config = dict(
    qk_norm=False,
    bias='none',
    decay_shape='pow',
    batch_tokens=65536,
)
MLP neurons of a small language model. Each row is named by its layer, matrix (up: input weights) and neuron, and shows model dimensions 128-223. Each number is 128 + 24 x the weight over its row's rms, rounded and kept within 0 to 255.
A block is one neuron, or neurons of one layer that tend to fire together. After each block is what it responds to, as a language model described it from the Wikipedia text at the highest values.

L2.up1066 [135 100 110 133 134 117  54 140 107 107 130 133 112 146 169 126 149 133 116 108 130 118 125 126 139 124 118 113 105 118 124 136 147 158 141 100 135 118 120 105 120 132 118 118 131 110  98 117 125 122 119 111 152 150 201  79 115 133 144 119 118 123 134 139 116  94 148 148 162 107 127  99 138 145 166 155 165 105 164 119  89 109 122 107 135 125 140 110 128 139 164 130 141  83 138 120]
Responds to: Words, units and digits right after numbers in templated Wikipedia data text: census percentages (from 18, About), coordinates (°N, °S), table cells and measurements.

L4.up17 [163 134 105 108 141  79 131 127 152 127 126  76 124 118 156 128 154 141 156 151 107 139 150 136 154 140 111 154 143 146 124 136 152 123  86 118 107 151 114 142 103 101 114  81 166 130 100 137 118 148 137 144 117 140 171  52 170 144 113 135 129 132 126 132  87 135 181 149 117 123 142 116 127 129 128 113 127 145 137 100 118  85 124 139 126 109 116 109 125 139 165 123 104 143 149 141]
L4.up175 [152 124 128  79 139  93 120 118 160 144 162  75 147 129 127 143  70 105 169 129 121 171 130 127 145 174  99 129 109 154 102 125 164 136  79 151 104 175 112 151  87 195 112  53 130 118  91 122 115 117 128 144 126 152 160 109 163 127  94 115 130 135 146 142 117 105 138 164 126  97 123 109 146 115 165  96 144 133 141 106 125 119 131 115 131  98 110 133 161 145 109 114 119 136 133 158]
L4.up453 [161 101 101 119 154  85 117 120 119  74 175 103 132 122 138 111 137 130 149 140 127 149 166 102 112 126 108 146 126 169 111 130 163 148  98 138 123  98 119 123 149 136  55 107 154 145 119 128 121  80 123 147 107 140 133 109 155 200 164 108 128 107 154 133 125 119 143 130 145 150 125 109 176 111 130 152 143  93 117 107  95 100 103 118 116 125 109 119 173 154 114 137 148 130 119 176]
L4.up965 [127 125  99 111 130  95 115 127 126 116 139  93 146 145 170 120 137 109 126 142 163 145 160 117 126 114 116 141 158 151  96  96 123 153 116 112 127 120 132 138 158 129  99 118 117 122 144 139 109 143 115 166 152 146 133  86 167 101 114 133 130 107 149 172 121  94 114 124 103 104 132  94 166 123 148 124 118  87 125 103 132 110 106 144  98 117 134 107 192 109 165 108 117  68 205 156]
Responds to: Final word-piece that completes a multi-token word, mostly Latin genus endings in taxonomic names like Fusari-um, Saltasaur-us, Pexops-is, also name endings and list punctuation.

L4.up697 [106 125 105 145 121 125 118 151 115  93 122 115 130  95 129 159 104 124 102  88 150 105 149 139 128 153 136 107 112 114  95 118 121 157 124 107 105 141 139 117  99 150 146  74 128 125 123 116 113 138 102 134 149 120 118  93 149 146 150 100 119 127 123 118  96  92 119 150 133 117 185  91 160 104 160 131 103 102 116  83 106  97 120 165 126 121 132  78 124 154 138 135 122 121 128 148]
L4.up1342 [153 124  76 130 125 115 127 171 114 161 148  97 122  98 105 109 136 153 111 136 103 112 138 130 136 126 103  95 154 165  91 104 169 120 155  96 133 117 122 171 150 150  51 105 149 122 119 138 155 142 117 115 133 119 154 109 138 114 111 117  94 141 122 110 142 115 116 159 139  89 126 120 159 125 117 125 102 104 130 125 130 123 122 162 133 103 103  75 127 104 175 112 137 115 139 107]
L4.up1387 [133 106  97 118 133  99 104 158 116 127 142 118 140 119 102 165 127 110 116 105 142 146 103  90 129 114 121 138  81 126 149 144 134 168 115 128 170 119 127 139 146 186 128 130 117 140 127 126 163  93 147 100 116 152 123 113 137 141 124 118 141 135 140  92 125 111 136 139 135 116 106 121 125 119 134 178  89 152 151 112 138 139 130 127 121 127  91 142  97 183 129 100 148 112 132 143]
L4.up1430 [138 157  96 165 105 121 114 174 144 128 123  54 119  88  78 107 107 133  96 159 146 100 171 106 108 127 126 127 114 144  80 135 160 132 129  96 147 116 136 148 104 129 105  97 107 141 128  90 125 139 117  94 140 127 140  94 151 163 102  80 148 133 144  86 158 139  98 118 126 103 143 133 178 128 134 129  87 111  92 116 146 123 127 175 126 161  76 143 142 123 165 126 144  94 196 105]
Responds to: Mid-phrase tokens in formulaic Wikipedia data text: census demographics (African American, householder, 2020 census), measurement tables (in, °C), and infobox lines.

L2.up771 [122 104 176 162 129 145 135 101 140 114 118  74 176 128 117 125 153  64 124  80 126 120 127 114 164 161 120 158  91 139 121 130 134 117 120 127 144  94 100  95 117 161  96  89 149 146 126  96  86 107 142  95  91 138 142 105 116 132 115 148 111 127  97 111 170 105 128 131 156 180 156 202 151 171 154 149 119 141 102 104 169 145 124 122  66 106 126 114 128 102 147 135 147 141 119 123]
Responds to: Short first pieces of a word split into several tokens, right after a space, like t in tactics, tro in troops, under in undergraduate.

L2.up284 [ 98 134 106 116 144 153 105 134  94 105 129 130 161 120 129  75 120 140 125  96 143 123 125 110 126 159 127 131 113 122 146 119 144 138 145 120 132 150 120 124 136  98  78 139  70 128 147 122 114  69 131 120 119 153 100 125 177 130 119 131 130 120 152 111 167 128 154 132 176 111 114  99 170 148 123 120 132 152 137 121 105 103 141 124 110 131 142  92 152 132 167 116 128 103 138  96]
Responds to: Line-break tokens ending a paragraph or table row, mostly double newlines after a sentence-final period before The, In, or == headings.

L4.up524 [143  90 129 129 135 100  62 138 107 136 106 112 158 144 134  75 132 130 131 122 151 135  89 103 134  99 101 122 138 119 131 125 145 117 154 102  77 125 156 139 121 176 114 167 103 116 126  99 120  91 114 155 136 135 122 144 158 129 137 143 140 112 129 138 121 100 129 147 137  95 149 140 122 183 134 116 136 101 138 130 114 124 132 140  84 160  96  72 138 114 165 142 164 135 118 128]
L4.up794 [ 80 116 106 159 105 123 116 132 115 116 150 135 131 143 133 126  74  87 154 159 141 118 165 121 134 114  65 131 156 135  80  87 170 113 137 145 151  95 133 138 160 112 120  96 134 150 135 122 136  93 157 169 128  99 111 147 170 169 104 185 135 124  92 141 125 106 173 166 171  95 137 101 138 114 120 139  89 125  88 115 170 119 129 130 119 177  87 130 179 114 148 147 146 128 131 133]
L4.up799 [124 108  92 140 154  91 117 113  88 126 133 134 149 138  95 115 108  82 113 129 143 108 190  89 158 132  74 111 109 144 130 109 115 131 110 137 124 101 150  91 111 121 115 117 146 150 125 130 134 101 112 163 120 116 102 120 141 165 131 145 120 149 154 129 108 122 153 154 132 140 133 120 160 101 158 157  97 113 127 127 117 133  76 149  99 128 145 129 191 126 125 133 139  97 143 125]
L4.up874 [150 130 122 164 145 113  79 148 129 172 110 121 157 153 123 110  98 108 136 136 140 142 113 147 153 124  83 114 123 146 120 149 154 171 147  97  88 127 126  83 151 135 114 130 135 122 136 152 111  54 120 149 119 166 141  89 116 112 125 112 143 115 125 131 154 158 163 139 121 169 124 130 111 159 134  73 153 103 134 124 154  86 164 121 103 166 139 112 144 141 171 137 123 104 147 120]
Responds to: Period-space tokens closing a factual sentence in Wikipedia prose (…Crystal Palace. Dowie), plus final digits of years like 140|6, 172|7.

L5.up22 [138 106 128 118 164 114  96 122 138 144  97 108 146 164  79  92 119 107 132 104 161 138 126  93 135 113 131 111 132  98  87 121  82 161 128 131 121 140 145 115 119 161 122  98 124 121  98 113 142 123 129 115 117 125 146 113 153 163 112 110 135 141 157  80 105 161 132 149 160 120 154 141 150 167 151 178 108 138 138 146 111 105  61 121 120 140 130 161 153  94 123 148 125 153 170  83]
L5.up58 [136  61 111  86 168 145 158 131 109  95 105 139  71 138 114 104 115 153 143 108 115 126 123 125 143 119 157 126 102 146 109 135 116 178 117 104 115  88 108 113  87 128 119 109 100 180 188 113 135 120 145 130  71 166 157 109 155  91 132 127 117 119 146 133 111 131 150 161 108 142 160  81 134 157 158 166 142 135 136  87  91  93  82 121  89 169 138 124 158 102 181 105  93 148 134 116]
L5.up169 [116 117 128  90 179 102 126 154  93  94 173  91 143 161 127 109 150 120 160 137 119 147 110  52 117  62 140 137 145 114 152 110 152 133 107 159 102 108  87 190 132 137  87 156  90 156 128  71 129 111  87 146 125 129 118 127 179 149 166 123 161 124 143 108 138 126 109 157 154 155 156 105 137 107 149 129 143 126 147 131 138 130 116 132  96 116 131 106 160 135 173 124 131 132 148 126]
L5.up213 [114 128 122 139 145 126  98  95 109 131 165 155 185 164 145 103 184 115 142 102 101 143 132  93  94 121 116 135 196 142  78 120 128 126 111 135  96 141 138 149 138 139 141 166 140 123 119 157 165 134 140 151  91 110 124 135 179 101 124  82 108 130 130 111 137 112 188 137 152 127 119 111 143 142 167 146 114 159 138 100  98 124 118 154 159 144 124 135 147 125 126 146 121 156 159 124]
L5.up313 [ 83 100 130 144 151 119 129 118 105 118 174 148 149 151 143 144 135 184 107 155 144  99 146  87 119  82 137 136 137 128  67 134 128 137 147 121 108 123 136 135 144  95 106 131 133 123 134 142 134 129 115 134 115 156 143 101 152 147 145 114 152 109 165 118 133 142 151 132 137 149 165 111 151 180 176 143 118 134 118 100 115  97 122 134  87 173 108 133 157 108 152 160 135 114 147 137]
L5.up344 [ 98 103 111 111 161 113 100 139 105 146 173 122 149 176  73 121 125 180 126 105 128  98  81  98 102 114 147  98 136 131 148 137 115 139 139 144 139 142  94 147 129 144 137 135 111 128  76 139 151 139  69 136 113 156 164 122 161 111 124  77 119  76 209 108 150 119 116 130 146 115 150 137 189 168 161 186 105  90 143 112  90  86  75 113 116 123 123  94 118 121 160 114 127 130 122 109]
L5.up558 [130 150 150 139 165 140  90 157 119  91 134 139 164 121 123 143 103 119 143 131 134 110  96 113  60  73 121 105 122 107 111 144 108 150 157 150  93 131  96 119 153  95  53 144 141 134  78 155 143  87 118 134 148 141  96 117 132  99 105 107  89 115 156 122 110 103 111 142 154  97 142  91 137 140 124 141 124 121 110 135 106  96 123  89 101 140 125 133 160 149 173 151 114 130 139 134]
L5.up622 [156 129  86 122 158 147 155 103 128 141  96 122 123 152 149 101 142 143 139 124 106 168  93 115 127 131 142 136  99 139 143 124 113 152 148 128 112 125 127 127 162 175 117 150 137 144 110  93 123 143  94 122  73 144 145  83 151 102  94 130 113 112 151 157 154 130 142 127 131  99 133  75 122 159 104 128 102 102 147 113 127 145  68 138  87 145 126  91 114 127 155 147 132 123 130 120]
L5.up724 [153 114  87 135 164 127 174 197 110 136 149 138 168 128 115  62 150 120 162 102 149 144  86 101 110 108 101 119  91 148 148 104 152 138 132 112  83 139 146 123 114 152  87 150 135 148  86  87 113 119  66 123 111 108 190 115 171 155 145 127 139 141 122 128 151 123 159 107 143 119 132 115 132 147 139 203 130 110 141 107 120 107  97 128 149 139  92 110 170 157 141 117 105 113 123  80]
L5.up1129 [129 108  87 101 154 139 104 100 132 143 120  99 163 112 129 132 155 164 129 130 147 150 177  60 120  80 146 123 177 136 113 141 143 108 139  91 134 120 114 135 111 110  96 165 132 140 152 135 122 118 143 152 124 149 153  87 143 193 145 122 132 137 137 152 120  97 131 131 147 149 135 103 127 193 145 104 111 148 153 107 123 127 122  95  60 117  69  99 105 114 140 105 139 140 147 116]
L5.up1177 [135  93 155 117 158 139 109 107 109 125 159 155 155 115 126 125 110 119 133 118 150 103 173  72 106 104 124 101 144 106  93 107 151 165 131 117 114 141 117 114 134 120 107 140 121 109 143 124 117 124 116 107  99 160 174  93 138 166 134 137 139  96 110 128 126 111 133 143 156 123 147 111 200 152 137 147 146 143 129 146  87 116  83 112  75 153 103 102 148 113 163 135 149 123 162 127]
L5.up1237 [156  95 105 138 147 147 112 119 131 159 116  97 110 122 102 158  86 144 131 104 153 123 103  81 129  99 134 124 178 113  82  91 169 153 158 106  56  98  87 122 138 126 120 176 113 138 161 125 102 113 132 117  72 129 175 121 127  98 139 100 138  60 139 121 117 140 170 160  97  91 133 103 181 138 143 141 119 116 119 135 122 107  97 156 149 143 109 114 128 117 124 147 142 136 131 126]
L5.up1289 [ 93 164 138 113 119 143 113 154 108 140 100 125 119 102  54 129 129 128 147  94 130 124 158 105 102 143 146 112 121 162 109 116 143 151 122 149  89 112 129 147 100 142 137 126 146 136 144 100 142 120 107 108  65 159 122 128 158 116 100 131 118 136 134 107 121 133 152 132 145 139 152 128 163 113 115 132 127 131 190 130 139 141 111 106 134 149 142 129 186 150 210 104 148 109 120  26]
L5.up1329 [156 130 137  62 166 148 109 130 106 108 183 122 162 160 130 125 144  89  93 143 166 161 131  86 137  89  94 143 100 126 135 113 129 141 139 142 134 141 102 110 113 135  95 128  85 128  97 156 142 141 130 100 100 149 154 135 170 110 114  98 124 147 144 108 128 159 144 155 165 128 168 106 183 116 135 150 129 119 103 119 120 115 109 173 127 144  95 113 140 104 148 120 160 144 155 131]
L5.up1424 [115 109 115 127 165 125 106 117 113 129 156 120 166 171 156  76 170 152 135 148 139 141  93  96 110  75 136 118 137 131 121 107 143 116 135 129 120 153 116 149 117 112 132 128 136 132 129 166 162 154 143 150  93 146 121 110 201 114 114 120 163 130 149 145 122  86 131 146 128  98 170  84 157 170 119 151 106 116 139 112 111  86 120 144 123 183  82  97 151 143 169 145 128  94 132  93]
L5.up1481 [140 105 117 105 160 132 131 105 123 126 130 130 161 141 123 129 118 127 133 141 146 108  93  89 135 109 101 160 132 130 136 128 127 155 144 156 115  86 134 136 168 115  97 126 131 135 102 165 151  99 138 106 132 177 145  99 159 146 126 137 120 125 151 125 138 123 153 150 120 150 142 101 139 127  82 158  77 115 147 104  96 132 104 117 111 145 129 116 198 106 164 112 138 126 144 114]
Responds to: Whitespace or line breaks right after a sentence, paragraph or table row ends, e.g. the space after a period, the blank line before headings, row breaks.

L5.up134 [130 150  96 174 154  93 101 130 145  69 145 104 110 121 143 115 142 129 147 144 132 147 127 157 129 135  80 172 141 167 129 148 129 147  85 123 129  62 138 120 138 134 126  96 147 182  77 146 158 127 147  91 141 161 126  84 114 163  87 110 154 139 147 137 155  69 116 140 107 137 127 114 175 155 119 116 127 156  98 124 160 148 134 143 141 130  99  89 142 115 132  95 107 114 112 126]
L5.up143 [144  88 127 155 130 108 107 127 149 125 116  99 117 127 122 164 104  60 111 138 150 177 126 120 142 139 112 124  86 159  89 147 109 105  71 133 108 128 122 153 137 137 118 127 153 119 114 113 163 130 127 142 141 136 162 101 151 122 133 131  99  99 138  94 137 116 126 139 113 168 155 129 148 137 108 142  96 136  74 125  99 135 144 150 141 141  83 123 150 129 155 140 120  66 170 104]
L5.up365 [135 122 149 138 142 109  95  87 134 107 149 150 134 112 133 151 140  98 134 129 132 110 144 130 138  69 102 150  96 126  96 138 104 156  81 129  81 136 103 148 147 142  96 103 119 156 134 141 119 153 131 143 151 168 149 103 119 135  92 137 129 113 157 148 132 146 142 118 180 148 174 171 164  79 179  97 108 152 113 117 117 110 164 161 106 115 138  96 131  91  93 104 140  65 156 145]
L5.up400 [103 162 128 160 119  86 139 121 123 111 147 109 135 133 144 100 173 115 150 132 155 173 158 149 130 104 150 133  86 124  79 130 114 161 132 143  89 155  88 178 111 115 118 115 142 104 123 132 119  79 162 113 151 112 141 146 144  94 146 155 137 157 142 166 132 142 150 153 119 104 187  84 142 145 192 148 137 144 125 129 152  86 107 163 116 137  90 108  91 124 137 121 116 105 108 107]
L5.up634 [151 119 120 125 111  93  94 151 135 105 134 144 156 185 138 109 115 128 149 123  93 179 121 118 141 122 121 107 161 120 135 125 118 112 101 114 127 145 144 152  83 141 148 128 120 133  91  99 151 163 126 147 142 152 134  93 158 132 108  95  84 105 150 108 139 113 117 102 112 144 128 107 160  83 148  93  99 128 124  85 108 109 141 164 123 160 142 117 151 131 136 101 129 161  96 139]
L5.up738 [135 110 161 157 137 100 118 101 138 122 134  95 122 104 140 102 122 123 177 139 113 132 135 107 110 121 103 163 127 138  57 134 128 181 121 146  94 118 134 147 132 109 121 133 146 114  76 115 123 141  97 129 147 120 123 144 101 146 110 174 137 124 155 120 149  96 145 132 154 145 138 136 168  93 112 101 106 104  78 102 126 150 116 140 116 156 119 127 122 103 107 103 105 113 127 146]
L5.up783 [ 93 123 102 159 134  89 101 133 115 115  88 125 115 142 116 120 139  94 143 125  78 150 139 152  81 139 170 164 133 132  81 130 119 145 113 154 117 146 121 144 126 139 125 107 135 121 131 124 147 150  75 126 134 155 147 125 138  99 120 130 163 129 163 102 145  93 155 104 137 154 135 121 151 116 162 104 101 101 134 116 142 138 105 127 107 135 135 155 172 132 111 162 101 141 145 155]
L5.up853 [142 111 113 174 113 126 122 139 115  97  91 140 131 133 130 128 144 113 137 139 148 110 130 142 126 134 134 131 137 122  78 139 144 160  98  88  98 128  90  83 109 143 117 114 134 119 121 146 155 140 114 135 121 154  93 122 108 160 145 107 129 106 100 129 145  88 161 151 185 143 143 123 174 126 184 139 131 147  90  97 108 146 195 144 113 142 124  99 145  94 103 124 129 141  96  97]
L5.up934 [125 135 154 112  94 127  65 148 129 132  97  72 188 138 126 113 100 117 122 131 106 144 157 143 140 157 112 101 105 117  67 139 110 117 113 138 134 147 119 130 122 146 135 100 176 129 137 145 144 118 133 198 120 162 165 128 106 140 128 136 131 116 170 136 127 107 122 123  92 116 179 135 155 123 118 136 103 135 102  93 163 126 149 148 124 164 109 106 130 139 145 157 117 100 109 103]
L5.up986 [136 128 142 158 164  99 121 133 115 116 118  91 134 151  95 105  79  90 140 125 129 117 151 122 109 148 117 133  86 152 127 121 123 106 119 162 143 122 118 149 156 161  98 105 125 123 151 142 120 109 102 108 137 153 153  78 136 135 159 157 124 115 130  99 155 124 123 132 139 125 177 152 134 157 130 141 161 166 123 105 170 156  96 143 107 104 108 122 131 152 107 185 104  92 146 146]
L5.up1005 [137 104 138 130 140 114 112 126 125 103 154 160 106  97 117 126 120 125 184 154 105 195 150 127 100 166  84 151 163 122 116 137 145 129 101 168 122 116 136 102 119 141  74 119 119 170 108 119 139 109 104 118 140 136 171 112 133 174 145 131 112 111 122 149 135 102 120 142 142 132 160 136 196 158 137 165 126 119  75 122 122 140 117 162 141 196  77 150 122 142 100 140 115 106 142 179]
L5.up1018 [ 83 120 123 127 158  99 126 126  99 117 102 156 158 153 129 111 117 135 162 111 124 112  87 105 103 162 163  97 115 119 110 114 131 131 135 132 105 120 139 132 108 145 119 151 103 151 102 125 131 138 134 172 128 126 200 121 122  86 100 149 104 111 147 157 116 145 114 181 124 119 115  98 162 118 202 162 173 113 115 104 135 117 121 109 131 149 134  99 154 121 153 166 104 122  98 110]
L5.up1273 [143  82 138 113  74 115 130 131 128  85 105 103 152 143 111 128 158 115 141 102 106 143 153 119 151 133 128 109 134 135  88 163 144 113 116 125 109 142 134 102  83 134 118  83 148 149 136 183  84 167 135 132  92 121 167 123 185 129 145 112  96 175 171 162 120 124 126 135 132 125 166 116 161 123 149 134  84 121 139 113 119 144 146 124  99  99 127 147 142 158 160 161 137 135 160 126]
L5.up1338 [139 124  97 151 159 136 138 142 159 114 115 130 166 101 155 116 146  94 128 133 122  90 154  93 137 155 125 155 161 147 132 114 137 133 127 175 139 130  82 135 182 118 102 106  96 136  88 105 111  98 120 151  70 126 114 124 118 131 120 119 129 124 164 147 177  91  94 168 105  55 149 121 157 119 138 174 144 116 131 103 142 100 124 141 135 134 128 133 165 148  99 143 106  83 175 122]
L5.up1348 [173 136 148 142  99 118 107 182 143  57 142  99 163 142 132 153 104 137 138 140 145 132 128 121 114 113 123 170 124 108  92 121 118 177 128 165 112  98 126 151 129 149 124 123 166 146 142 166 133 129 109 145 127 144 141 129 110 111 160 166 126  98 183 105 121 128 145 136  90 128 159 101 161 121 144 137 129 161 137 103 150 133 167 169 149 161 114 147 148  99 124 115 118  91  97 114]
L5.up1528 [134  95 131 155 122  93 152 103 147  81 101  77 109  75 133 129 103 110 127 146 169 163 133 114 165 154  95 206  91 131 111 146 121 125 174 139 124 109 140  55 141 162 122 120 112 104  85 174 132 151 108 135 103 130 179 146 160 143 119 147 146 130 126 134 128  92 146 118 119 133 157 157 162 149 119 152 146 146 116  97 138  92 134 146 139 156  74 129 136 126 118 119 138 109 162 112]
Responds to: Single-letter first pieces of words split into subwords, especially p or P, as in pearlsides, Powell, tree, tanks.

L5.up287 [151 130 117 174 114  96 117 136 140 160 107 123 132  83 107 122  79 144 109  83 129 150 109 131 144 126 103 128 113 113  76 116 145 120 112 118  98 108 141 132 147 124 107 132  91  96 120 127 112 140 162 116 117 118  75 141  96 134 116 108 143  99 121 139 123 121 180 125 170 126 113 188 138 152 173 157  97 151 111  85 146 119  90 132 125 123 117 122 101 104 121 186 129 115 155 170]
L5.up293 [112 135 131 129 119 157  69 137 140 127  82 143 134 114 116 109 100  98 136 147 167 143 120 156 170 130 123 141 114 162  93 147 119 127 121 124 142 118 138 145 121 183 150 100 115 146 154 136 110 119 138 105  92 182 119  96 111 153 156 122 105 118 126 112 119 112 111 138 142 122  86 128 165 139 130 140  57 161 120 130 103 148  77 161  90 124 138 143 120 105 157  98 155 145 113 133]
L5.up300 [ 61 115 178 146 122  98 137 142 114 149 158 135 121 126 151 157 148 127 145  91 126 112 126 127 124 129 118 151 151 145 144 132 128 128 126 120  90 133 150 163 124 143 130 141  87 123 102  88 140 133 101 127 154 146 161 131 143 147 106 117 127 119 145 117 160 116 162 164 140 114 132 158 151 175 127  99 102 164  97 152 100 125  54 124 115 133 129 132 114 100 172 122 122 107 123 110]
L5.up413 [104 103 113 173 144 106 118 129 191 144 112  98  83 119 111 115 134 140 133 100  97 124 131 121 114 149 110 147  97 138  83 106 148 103 109 166 114 115 138  97 136 128 129 141 126 114 135  77 160 162 149 106 105 156 134 115 151 123 144 125 135  16 142  89 153 131 161 145 123  81 143 193 125 195 102 110 130 135 128 120 104 148 137 128  95 116 146 145 107 114 118  95 112 102 139 133]
L5.up561 [ 93 153 142 175 102 135 127 203 141 148 126 157 108 117 103 146 113 128 125 122 117 125 169 163 139 146 132 142 132 205 108 106 115 159 139 122 144  80  78 107 119 157 120  97 128  92 120 100 104 100 118 111 149 144 118 100 129 102 151 110 142 135 116 115 162 117 117 120 136 122 121 134 122 149 128 116 138 116  95 119 132 139 132 138 120 116 145  97 120 115 186 169 123 140 117 153]
L5.up650 [101 159 147 115 133 143  95 120 178  63 143 102 111 132 124  75 129  97 123 147 131 134 144 132 110 105 125 127  65 161 101 117  90  93 122 126 126 114 128 156 159 178 149 100 143  86  85 149 136 102 118 113 147 139 118 107 131 149 120 133 152 122 145 128 103 101 134 134 134 115 176 143 124 154 148 120 132 177 113 124  71 100 116 160 127 105 127 183 113 117 163 140 136 136 126 127]
L5.up667 [117 115 123 161 106 108 113 183 125  94 115 130 126 178 101 140 143 147 145 147 132 139  98 135 125 154 114 107 131 137 149 144 130 100 138 147 139 142  92  92 177 143 131 174 132 133 121 121 186  69 144 117  96 173 151  76 132 147 116 116 174 126 131 125 143 144 105 105  95 105  83 192 127 151 106 139 130 158 135 151 122 147 122 115 114 124 128 119 163 163 130 128 184 124 176  99]
L5.up775 [107 121 125 148 155 143 114 159 116  95  94 140 126 134 137 130  99 130 151 104 112 124 143 111 129 110 115 126 177 131  90  80 131  96 120 124 142 143 122 100 119 177 110 102 143 113 153  74  93 134  89 145 116 111 123 158 104 123 135 109 100 114 124 103 141 107  98 130 120  94  83 100 195 145 113 117 156 120 139 137  99  94  96 164 124 109 113  74 162 140 128 113 124 106 118 133]
L5.up789 [ 95 148 109 132 110  61 150 142 132 144 125 104 139 117 102  99 161 139  91 109 136  92 116 132 137 172  63 144 116 112 153 122 151 161  82 107 122 116 115 137 141 155 170 145  91 172 137 129 135 129 129 132 152 132  96 159 164 102 155 140 136 126 117  88 118  94 128 134 114  96 178  97 111 147 159 137 126 143  73 119 133 112 102 182 133 136 148  97 114 123  75 148 141 113 131  87]
L5.up805 [121 156 108 110  98 117 165 185 124  55 146 120 142  97 113 132 111 162 144 102 120 131 107 151 146 108 134 115 108 143 125 141 151 126  98 118  70 107  98 140  99 136 107 121 132 139  87  92 101  88 129 114 117 147 211 106 137 124 159 123 110 129 131 106 125 133 122 145 143 121 145 118 173 158 169 167 100 121 116  92  87 137 139 143  88 120 122  58 114 152 188  95 115 100 136 135]
L5.up1167 [ 92 151 144 186 126  89 136 139 164 124 138 124 144  89 156 110  52 120 141 135 167 144 100 158 132  96 171 121 119 146 136 130 118  77 125 123 143 112  87 104 114 131 104 138 105 109 109 106 133 145 140 115 133 145 139  64 144 142 119 133 101 119 138 110 109  91 157 126 115  99 169 141 130 134 119 153 112 125 130 151 171 158  69 127 130 172 103 110 104 136 145 129 110 181 141 111]
L5.up1228 [113 129 136 136 136 121  88 137 167 105 109 111 134  83 106 123 144 150 109 105 112 164 149 123 147 118 163 157 139 107 121 127 115 102 131 157 121 136 123 133 112 134 113  97 124 114 118 130 121 154  76  85 169 113 168  90 136 138 147 133 143 159 130 145 116 101 117 147  91 117 181 172 127 145 121 148 147 132 122 130 109 145 119 121 164 145 147 120 187 120 185 152  94 118 146 149]
L5.up1243 [105 158 138 141 143 100 110 154 120 145 126 134 153 105  91 122 183 130 116 123 127  85 159 140 112 122 111 107 122 150 132 136 141 142 149 119 101  62 101 109 125 156 113 112 122 148 172 106  86 122 145 147 135 152 109 111 142 103 153 130 157  95 177 109  97 180 109 114  96 100 151 119  94 119 113 139 130  79  98 138  84  89 122 167 113 117  81  74 137 153 125 134 107 115 145 113]
L5.up1411 [105 126  96 120 100 129 124 139 150 123 138 120 103 113 124 108 131 113 119  69 103 123 127 160 108 107  87 144 102 133 120 100 125 104 158 134 114 113 126 137 136 128 153 141 142 158 136 117 138 123  74 103 140 179 191  92  91 132 113 118 110 117 160 168 100 118 124 105 109  96 143 129 122 157  90 184 119 143 113 107  93 153 113 169 138 124  98 128 102 139 153 131 120 124 171 121]
L5.up1488 [ 75 129 111 140 131 121  90 197 108 118 161 104 149 142 150  77  84 138 116 156 181 113 164 174 128 115 156 123 125 136 138 182 131 131 103 115 113 130 158 134 139  97 104 115 160  81 147 129 118 129 130 115 122 149 133 144 152 129 105 125 152  78 122 166 108 111 125 139 104 119 117 131 103 138 147 154 173 113 125 102 140 116 123 112  90 133 110 108  70 182 119 174 114  92 129 146]
L5.up1494 [ 89 138 105 123 161 136 110 131 120  86 164 130 159 141 116 111  64 131 114 168 127 109  99 139 141 147 137 139 110 140 124 116 120 109 116 203 146 115 148 113 156  86  82  86 130 140 130 170 146 101 157 143 155 139  97 116 147 137 162 130 181  91 133 151 112  95 127 142 131 107 116 147 147 115 140 170 136 146 134 113 110 152  85 155 131 153 108 135 122 140 159 114 141 139 145 103]
Responds to: Function words and digits inside census, election-table and infobox statistics, e.g. "of" in "18.3% of all households", final vote-count digits, "(Mountain"; also word-internal pieces like "man" in permanent.